MLP neurons of a small language model. Each row is named by its layer, matrix (gate and up: input weights; down: output weights) and neuron, and shows model dimensions 160-255. Each number is 500 + 50 x the weight over its row's rms, rounded and kept within 0 to 999. Numbers have three digits each. A neuron's up and down rows have the sign that makes its largest values positive.
A block is one neuron, or neurons of one layer that tend to fire together. After each block is what it responds to, as a language model described it from the Wikipedia text at the highest values.

L17.gate150:560524529413457483558480558480488404501487450481557511550525479501488537442439517428506507440528541594484508511452512446472511522453516572574516550524552497502533499481440532511460522510624555429566474525577548414480308518514493522578506504541539534584446558508430519526506432514493533388
L17.up150:450519446526596516494601428622544467510499423471520513614561581481525520520542442472637583544489454564537455556556544493438580518485451575461546480593467635474478466417462450492470491508489528478496457486564458462451384508422538493547525510592381509581450549489504541544470509503501540467
L17.down150:565546433484501340506489497517531536510455520492543481476503569510453502523531450489567447446515475549497367414440527471531419520483459515514459500451528504480549481498487416499567597516500528574454550514522546421510473502408366434403473418539569431552499427516546520581577503474510543524
L17.gate180:538412459468595529444604482473505477535518507501513517465494417497482556465467524434511521478502494539550575511497473494549527536504542588463581560541486409439540495476443483578471491508470496475500458478549567464475440572620583583532507419501546528532393431567570549569519494546503408430
L17.up180:548512431554534510447533515513466550572469543539531473515532580572505494547512454473480530456515476587604544514432425555529499541479486653467525507523621605423549535532394468486593519518536379478496463473524499511491552553618547495578552488465478436510472338449467517554566497486537433462
L17.down180:515614561475525386666487464534514458532528457532450537532476481487528495537470535444585486424498508434491518533497410428451555515468501460580417503526545511414509423529452553507470464425471563478526509531470556558546513501541496543573556471418523439524513429526652445498516507509495452546
L17.gate187:547527367524521468513458526460471449509465545472487483452552587497498519399463523511461510395617407484523528499546527421526618448553525544490489542449521498491538430531463523537519434578622537534516501429542428509538524494445527608529453552476508476545542475565459525491557564455455481594
L17.up187:546513536562546477485497540523474481475527347370529475468435508510450467571505508389518502448433470478550651481479494439392596526518498483568504457594467456473560556466545542524471477542533394455424480449568497545495469569517521499499414535518552473574531543487481543596456491555518465479
L17.down187:574456516417484357481548522496461498588571451556421491481521530532558519467481545430465437447541506507539582478518491445514509427439495463516522503477499469573516495457518483555455514511578469452509484420496473357615468538526484552575504501520527511436535516439456501538555549494445505548
L17.gate316:477478431510465530459513438457485401497456468573430491461445624572460515464576388462425496435552569517559561461340502521472541616546491455452492431538527580463515551522482501576551509413436531489509451503518501528449427491559458558460571529429530502459494469515402495487534371537528414476
L17.up316:481549388485461526549409500495538505514509517518644564437484545488493426433544523526567478551555466484585547465455471502463528552466429466592465531468525374525510565503473517533520557496497568503530514455533549483454520479532461392559421474462521463526461431488469458597575435572490555409
L17.down316:494494505489462489599603507497569499494561542501534426444529523477542503514548464546590493508494454509569524478525516497543482436459449533378526501416461564581492506620531513469537509613522443613500523544493495580585433479513485453470554537463486511458432491579452513481508543465475527497
Description: Second or middle word pieces of field names in infobox-style lists, such as the ens of Density, D in DST and ID, al in Postal; weaker on other mid-word fragments.

L8.gate47:514567429527468507454459489513505528433540500495566452485408536482442519521514592587531502505507482495525515572554523582429481505521451495427497425547491600456466556520540450428453578462542510549542526573467458493399460511553462560504575533458493554574474452575499512501593499432502480594
L8.up47:395534451479573448575517458539533509605478439501498406453445452463632529525459539588511486431418488483456531464457475480517510530417551551509575548534481593487509482502563405474463451497528523475449447611442512457489465507474498465474494467475439432565547583523412484584550485561534455467
L8.down47:431552488537472456497497470627453524543428464506437536495463474481509481544458509502556506443453430506433471652494457537455384462482463560498510544452520647453460481499553512468553571506506463486521482508416472487450463449536508419421453546493519463524445530495542373516519545537521540545
Description: Fires on line-initial hyphen bullets in infobox-style lists ("- Public license"), table pipes and field colons, and on the second piece of a split word (C-ens-us, su-ff-icient, h-ous-ed).

L11.gate63:435500430450480518525485465543525582455472514515576452479538634445453480579536439527444490502468471491630489452438501473485461434506531456476477528521547448591458527576477445522454414440531487489516564535446404526575430425529518523520533602482533534628407501417536443664456477441569517540
L11.up63:474532480511537481510491452464480487475519604509346518507497530527474568509493527450482574488457465415565495539512536473601527504557517471487466523433535524463507472507515487463522524497492430483426465561591536500557511447454474579533459582521552447473487444409521436545458491391525607599
L11.down63:505444479575552380456418464513486499490579533469479604409483504423312490452484496480510504542496447533494537476420459502459506610520465430542554474521464524504479483626519495461562553499473474469477564499504623517518482539500496522449460484458548401483558540511514482383465498481498587472
L11.gate337:516550491446461419432482449468512420441526409504461498502488556541450436427532503445445479484533472530543388568502427455476550439497525600509487560504488539544455523532521551501558578465576560602508509571441523492597536530482506513571494482572538511571402572494375473533516470483512558450
L11.up337:554470465540533580443495570473415396488554537507504460495457556552463528545508509524549450447534543538519514491557442587652526431489482542462547520458542485492522537554562646552518486558518421601483485522582554590487509526431559438589482432451384511526528499529563496507486464438552503512
L11.down337:415473437548574469471410532503508489430556476522590522536497497647547557519490482532490524555460450477605455485502498397481475546535394472506453389548544487472429543469492528618501546538523485570473462562468517541565430484522452516449534535475520529498531496548514592540549470435483523358
L11.gate451:554524529481511453592515415512453570499574434537424489498516485454469493490520509532430498500525538471446459542487491493451475452500364487385394489471546422571435449574462423551447566557589525453442439484499575561578520479451416472489492541560528510478538491514519524498583446519561399444
L11.up451:486549483438500532483458540536501543504539478473429535447367436502451513503485503514492490444580589541466533517556520389541505396464538429502464384469435405507510532539441461525480476495614497557485503549510500542480517568535479490572545459471517568433441527464510516463530437491605571475
L11.down451:485462443526497501479502474470438516512446438508530516506446508581465449435449496581477510467530516508520463438580583538434435481522505467519513481580508445443523569488534544454458536512586438546535604583522510574484423555527560529555508568605451454504517488465541460573563569484516508424
L11.gate500:556497546475554436505488430514565390473588648562479518550468497507529407446400563564443457416531467505534473424538588573525430419439457517496537490579502436543495540520509574409497423512469494424450493538484477442527465496563455515546544487450463535507444570405528557479574524531500560444
L11.up500:453515446486574477421534516478540469513526544445509400466498422574465482527465545539442444517661556545574472507562523522483404473432507474510528450502594481553472507540473505464453471457491497493570456502446523546572516534522450485572538454473508542554507539521458543440549496494420473572
L11.down500:453464511517584539398523391483475502462419473529480442550480444480462538490534492446486400530532533455576435552493562496482460403559520508545411410508568511542503488459503397566631537475472447536432443567493487435434441512498511545484502491460415449546490535479477482481512517540526537517
Description: Second word piece right after a word's first letters, mostly "ol" in V-ol volume abbreviations in citations and discographies (Vol. 2, Volgograd), also ach-ie-ve, supp-os-ed, v-et-eran.

L8.gate115:549533528546507436474455563529568468654489438492443500527517502475451425440466480493572488555600430411545540419481470497517484544518484514399515529570559519491497559638500626434473452559484502500481477513496533536469496523507575523588533433495539515495569532507515518592438427543474511554
L8.up115:452532508471500433455501519537486573500493528521516491480524506534483475465517526472550401547615621486592584419542541489533530545502480488461477448468506563548562559513494498437471479398517532491498500506480511524435440489529479528503511464558467429461510480451452406456510501554511480435
L8.down115:476429463432456551486446526463469536486533537613453516569506495555499541512466403406574507555498452533495470552558429495397454461519514442473515572518516469424581512509521587529483420447458486537488471572474570467353459489414446498533472486455528412534615529504560543526496499510560537526
Description: Short vowel-initial pieces such as on, an, et, es that follow a lone capital letter inside names: von, Van, Kansas, Kettering, Bon.

L11.gate80:636526498498503443487547454432543451540487593517485557491442423558565610532435565448576503459435480535492506481519516476421498538478537432549578451493549503465448468449469580438540384570520437448607596456512449501537539529503504410496460410501393517509386480534508460409445464483453539450
L11.up80:543516491482457542494541553444441438521552525478572494524468487490537579559486512464486496421561514528518477448484572394399504621504437546485572394554548448445579481517536525462487557501614612585496451480471570509602451524577403537512398553464522528451521531539544471549512542519588423442
L11.down80:494526495512503519467476461461473494533516535468502507430452423486584524476479509522492594513539478428488578502512538448654564448480552519474557498536556557540489536456438511563559450483545440438492552438508550498565533416555486503546535514507452547571382522404444515486523530425534483504
L11.gate193:569590468627557491490467419473389493466521529428466507515451502487544463603535486486562551529536493455428451563525431448532526625523442449548470503475548407486484500511472577545567509469497473469591498533532515372528510472500551516459516444512522482418432536375551530468445384438554497433
L11.up193:486471476558552491564562566587462453549509500519490448563457531503541512569513560470489470483543472469498502539398585520460558466418474564539534577497478519575571527514475450435552504505483565439525574465520487627539412578534506446482534488588495481515533541464493407495515514510494446469
L11.down193:584440484507502496472590467511492527522446479519460445503540508485428524507543562484467500504413381520591502541379412504481479490489515517548605570484556511481469509595507468454482440494495495547502501570461506519507368495502456529576493490523498463467535546471543433473497540514404442521
L11.gate391:559542530499424509474455501519419513465604473562527526586543538482481398456511540485521534478499543522453525403432438473546515503454426493544482553551473479445536547440521458526591411612511428426452414522454476511460596510569557519501450541509533486443514430488549468571530463489465409592
L11.up391:448452534505568547549474445508568576467451571478512587554481543524471480436357561461391542486521529518490530598479510521373489445492446598479594537549457500529491447479479481493460444480541579494413549458438529463518546504504492579527360533549460525488466423527537514442504464512485547515
L11.down391:525542564431475567538479483456488447438535474403503517488537575472465457438461465518545539485490505531497503473506477488542524507501429551572503530536488503496444525458508519542490488584498535410422519465472498539593556485497478598561483501381510457456479588425501413530473444517576565542
L11.gate424:475605415458487530506496451446606551512667526474500516520570611474588487449476571501460510502589493473509497512488470573487499494429536514495474395473565515570558519524447531501431509437511557420448430535540556554453500529481502426526467475504528515530636476481480577516554456555511548433
L11.up424:527500512542532608534577501590524440571488550539487464559485458434482580456463523570532513540475449505549482613587503448587393415476459449476455458473488502533476447536565458448450521593524512534453459543444572539509487483530547473535430453517508482505479575474623463492513476477497502510
L11.down424:543585443522553509536509393456520583472623517584536609550410482461491461472480479526510532502431555544432545532432527497452488461485562509493498507443481503500538577455569541419565484498450543571438475475462542557407520501429507484591480558503510463482518555449471562526551514483521554448
Description: Strongest on the invisible character after a W/E longitude before the slash in coordinates; weaker on mid-word pieces like ec, c, ag.

L8.gate468:631449485470448429494530469479481471578523486512488522501509556447587457520468481587448462438549540500458547588541468575503400552437433512516569541563492603621462470486463501501524528421507504509493546608531559494383569489435469436508497582490423548539532436505508554445433524512511563451
L8.up468:596520410537446435566574454462434488542558466642418499478416460457520471468528537493481400533490546631508488456533516502499464561534523481487478563364448477483516490498514449517576497538490497475442517483524506518518505431505395516434560474526508539495503516544472456481525488500430491498
L8.down468:542400460484441493483558540517571472501525491573508513424574568477523564549522501555580508461531545530485415510439394473550445535458413437480523567508547506480483447500577538507522473553506548472566443508451480572448499554506495553479470456466485537645533579456546416391437468535480565515
Description: Tokens inside dates that lead to a year, mainly the comma after the day ("June 6,") and month names after a day number ("27 September"), plus "born" in biographies.

L17.gate136:475516493434494511540566518492504548541480510448633511448539466485524574439487500527519463409446488478490552551456444409506506406508461521523513494479531389461471510561474570513535546451479523509579447557470505536566504468467532452457522501482515545525489483470521469520493441447546497444
L17.up136:506512447483534464545534457533434378457571521489537557457459486574526464478471521494530479460566450404455518526451494515493590499528563504551594442485476563485482360544479471476583471477445475462449534501496537607552447467522520520491494457552526503578470468479492559524529522514604614519
L17.down136:542479495442524498490562443570520544496515498473604482406497546552506539528377556499549439517527535395453512560435529462425553487462617533507489509478508502431509515465438529583454471495493535473594454465428607468481537495348512454556500539579548495577575558512562553472451548464520506491
L17.gate156:530514530477475536463495499413604535505560555461478528382485510489514482462467490470614463538515497503514507530451431438494539514522505466463443531496588458483494549522460418535382494512406402493459381548377554530518511474479530451509483482517540508483513502544550516531554428488606477419
L17.up156:530483539591560563440457519419532387447438515533603516496477531466514480617467500505590479524385470460433593499512479421535509435501510510570535461463610508431401503476523491528521470565478592556548527528504511490395474503430528543494530475451508481530582481489470433493559497442571518445
L17.down156:452431523538445489622536565504474493486421531457474511498446571470513618436498501460528521496432545440475472455447582479494499497493495483483520516468481506450530527489499569470547514429536556524437501536524613537340495475557478499502554398454476471360408609478516429470476557540411532589
L17.gate161:421549471491463490536502479516477484504571572427503527474582489472570506537617506512513510444488532413534598496547580459582596557501470556491501566538474539478529489505460560544428474439467548502462495600490550455523558474588461537583451544415549509458495454552505580485530537537493448424
L17.up161:573484525458471490585478621634440490537531571461558549471468481530473533515449464464539432498505593462448486460444436519388397497544464521477552504558536541476507595488514555488509446466513494540569496442513465504553456531606521457486476362517479537498542663513421443462479478543480479495
L17.down161:538497434474476395482465484450487460559438427392526520462480512508554617545476611532554531405447419487575430452544495483479596515504497547511513489529441478483487482609493527531520512424523488546557577616479477515439579565434537488508522556532559478518454568532453579509529380600508526503
L17.gate509:583418534490468484529484515455505418515451536531488531540583490501512411438498400544420442490509445490569482545544542493414574359536427497469455489513574423581550425525448503471416502527582503484552528527545445476550523405548514537553490437485430466524527600514471489426505542440477507512
L17.up509:587453500533465493512429558502545470541484531578470541517493539534430446517448526519490420448532458623513594530506549421484459473464478543563490476509526497552478470545452598557442446527587454461535493564506486617573538573538572471509527485481573460651604540490592459514499498482469541468
L17.down509:523555461539465561624541521553496508504436460443466447423422451508466489456562442505516509570424388627503439551499478461529507495538597488465550519530477491401382394574550546533513500504589564471501447528603465432498520547445428467538482453569517482510521472441504499499447513509512467437
Description: A lone c or C token split off at the start of a word, often surnames after a first name or nouns, e.g. Culkin, Crowe, circuits.

L11.gate0:427565529536430536586511563555484422550536569468606442524558500431532464445508521432472491570529527543506559482496420524596485508521578509475544542507459539551507508481620490514477460541424500433565412502522554467526468482523493471471438525559457465521549475460554506567505503487458441487
L11.up0:479531610524500429489589539470478560521481426394536507564484475449570505554514461404501558509489472520496384418528506434463544535511516475481532429479432428524506496450571441494514490535487434461479489541487485516530540503540503506477437571555526510537529477557457412499520605467475489550
L11.down0:490443453616453484579454437514441473514505535532463629454444492574488492442609519507313475542480485405487464542497388517487458610437513560484416508516489525448526510593451539524440418579536466476491489467467434545591485545518469434391502453457514463478466470576469510561447556553467563457
L11.gate21:585552575528543377526477474526462470568499419531521478497553545536534379466486468518522473550484460438440486588496482475475484490548534414547501533444522516498545598494420485515426452457523504509523438434496498464498461514467404518521385599463571561513498533513456436495463602521489438526
L11.up21:485520441442469428473419515483471604469533417510470510415583592559526452545450390468489495628478542453560603442493513436414457461527395371495554410458566523430475459535555475475576540541484477482494503449399548530570529432572524529486479524587537503495569487545440475496536490498412533480
L11.down21:547516609400474405527441595440454515549502359501485561455459544592530450434625378479407510512574475498453432519524467526449488506537487550458503479452520547458567430476504544605421404568514602454569433494414477507496477409475445544446484567406578534465454473518498425524405490464438408509
L11.gate296:407555575446463438472471591552527540492542491421526448418533433544402570513485449474553468592532466462583493441531513524571417507461481508515478502508560573430581501462510567515475529474443477453472527496365565414499521533485465506459421592532378442630521523533475473620569528502506423516
L11.up296:458490505477466462509463514465621470483489566507473492501624530576424507490475444475478497488491576470600489449525417595508497542510462464496458494527562498438498467557449511518426397526500422481472382512477527524584477475562495550562462495478416537528527436474497448450471534442456547523
L11.down296:490506593510432576425545437497417489502466485451514416537554484537520531485543543454539522511584551455486504546594519583492519465557491506455599502468571525449467522387490428413423471526442516501533474541417493460514515394513490451553512575482516451517528371497567474506460365560537530473
L11.gate389:579462472475501494527499483481466485437486538508527518537489487526536498539484531362513431446434504584565566470494478583580488434572452524454444493496472499473492466498524459413480558507518505600509521536463496406476495491414589555522423472453565554551512517453542493530411529626435401462
L11.up389:517505482472486512462542589535517509524439501424554506520462497491449600529505472480576418483380476466497376478435543487530475475427548576493532442485523467428501474555495382534541419471540469514534555506453552571534589566518441603472473575455463555478573545433466539550503497524483497503
L11.down389:526466526525447453596538548540471534448452466433535564509475551588515455520462465527444545543493452445478510544500482441454553494435485552585468479519449518433513525508457500479492490401418545453523534520476503562412461513538486502487428538513612487502541472424473530576498610474491552525
Description: Tokens inside or ending field labels in infoboxes and tables, such as UTC, Ranking, Genre:, Place of, plus mid-word pieces like licens-ing and shopp-ing.

L17.gate102:550542492487492548465504485460517519566467456511437457528548520529502544484457500468457660504499441508489500505577497478439537481438486487463531566443595536569559360561474546419468487461538512431583474482508432501464463432434551455461378508602481434463451429520446514468467482421538470518
L17.up102:551516372473488525527373543521510560471520526474492486467464524583538498438423454555491516558493579502568579474461520492422480498421523552503504476577522477508506463470496518554501535562481540604537552522400482416401520425493495514425522471518509528464524514511531452444558486435535506487
L17.down102:562542390530425479451564456409467440562510491517521623521523474449548503536437481548483576447403456545494516512596498488616560477525466577535559512528446505562415477489478476481527419467436399501504498532490494547533508404444492500540460592492437489478558455477449517517453549514445483509
L17.gate116:565399489473414577472419473517508509575537607521552510479507480479470569468581620508547454543482496464490454485499521421547467492504500439580417484466516566565529443535543537531458499580500453510576512566538495517625499574598476496534489572523454532542560516519453440481519421521488498477
L17.up116:620507453532510489468502448483513512480501542497526482489519503467570386499542469466477414483434587414505538486479390482539501530505454496537452511462449487475484491508495497496539561478479560538463500463570417508590507591605523510523434501557583433525408540414495491476462477512597577506
L17.down116:504508398448534445478506475443668555472491470557511558539518518430475425432472449469447584572449424535525515595417360518471449442510566451472522541505570478529417509491487615561429476495485471485511510489489521531461510553448507459567515547500597513462536563469445560454501527514601491446
L17.gate330:510441509624452472559525449484497425449561496541474555592593519493475394432429498506485454536481547561570552563486452413517513466441532469476578469480491560536450552465449401517498577551483521601501553524545478571508536495522543454437450563467461504442513586553468523530458517487523500449
L17.up330:532477418597529469517395502465507503540546464425600483516515508492500510485515492479543478570422423531609582394543479549522452464446474440437524499440487454501530425588540441430604563604461540488469647530523391440492547463513472498472500465481509520531569519568415541392490503576476530468
L17.down330:525584400513661556516442533476539652530499414543511537604409530566567447494474503544476470558498456532536509451431531486524447531515549573563406592553546523567483474521592509545532422447422571542616569477476557510491494577419442499495509481552516459493513576519442504498580580484463494450
L17.gate484:560521519534499440515443547575553568518424570545458534612510563509537523528454608411529464510445533475473508436488557501494502555507462490576508407492563507566482502454590429541484440517505461374447517532500442502484443500444627427417477496516508582567571553464497455537538523500584551482
L17.up484:475614443485508560341440430506542501639555477485524530492506527568475572468622487487557561470553549447422495429464454586543576563523572468455574501579610493520505488455477549491493533478589543453562448549477520521494420523474491517511553463508523448500505459397535571495608519565613502460
L17.down484:390519524463511531475514535438436540549523538588537493519603616568426461566496519445516457469538533509473505533549490482551465498476578482488532525462512559524472487481470573438512627537485493511534453452407483463370504544524542474433535531570493539430419574441525568452533517595583350546
Description: Line breaks and markup that open a list item or table row: newlines before "- " entries under infobox-style headings (Production, Personal details), table separators, km^{2}.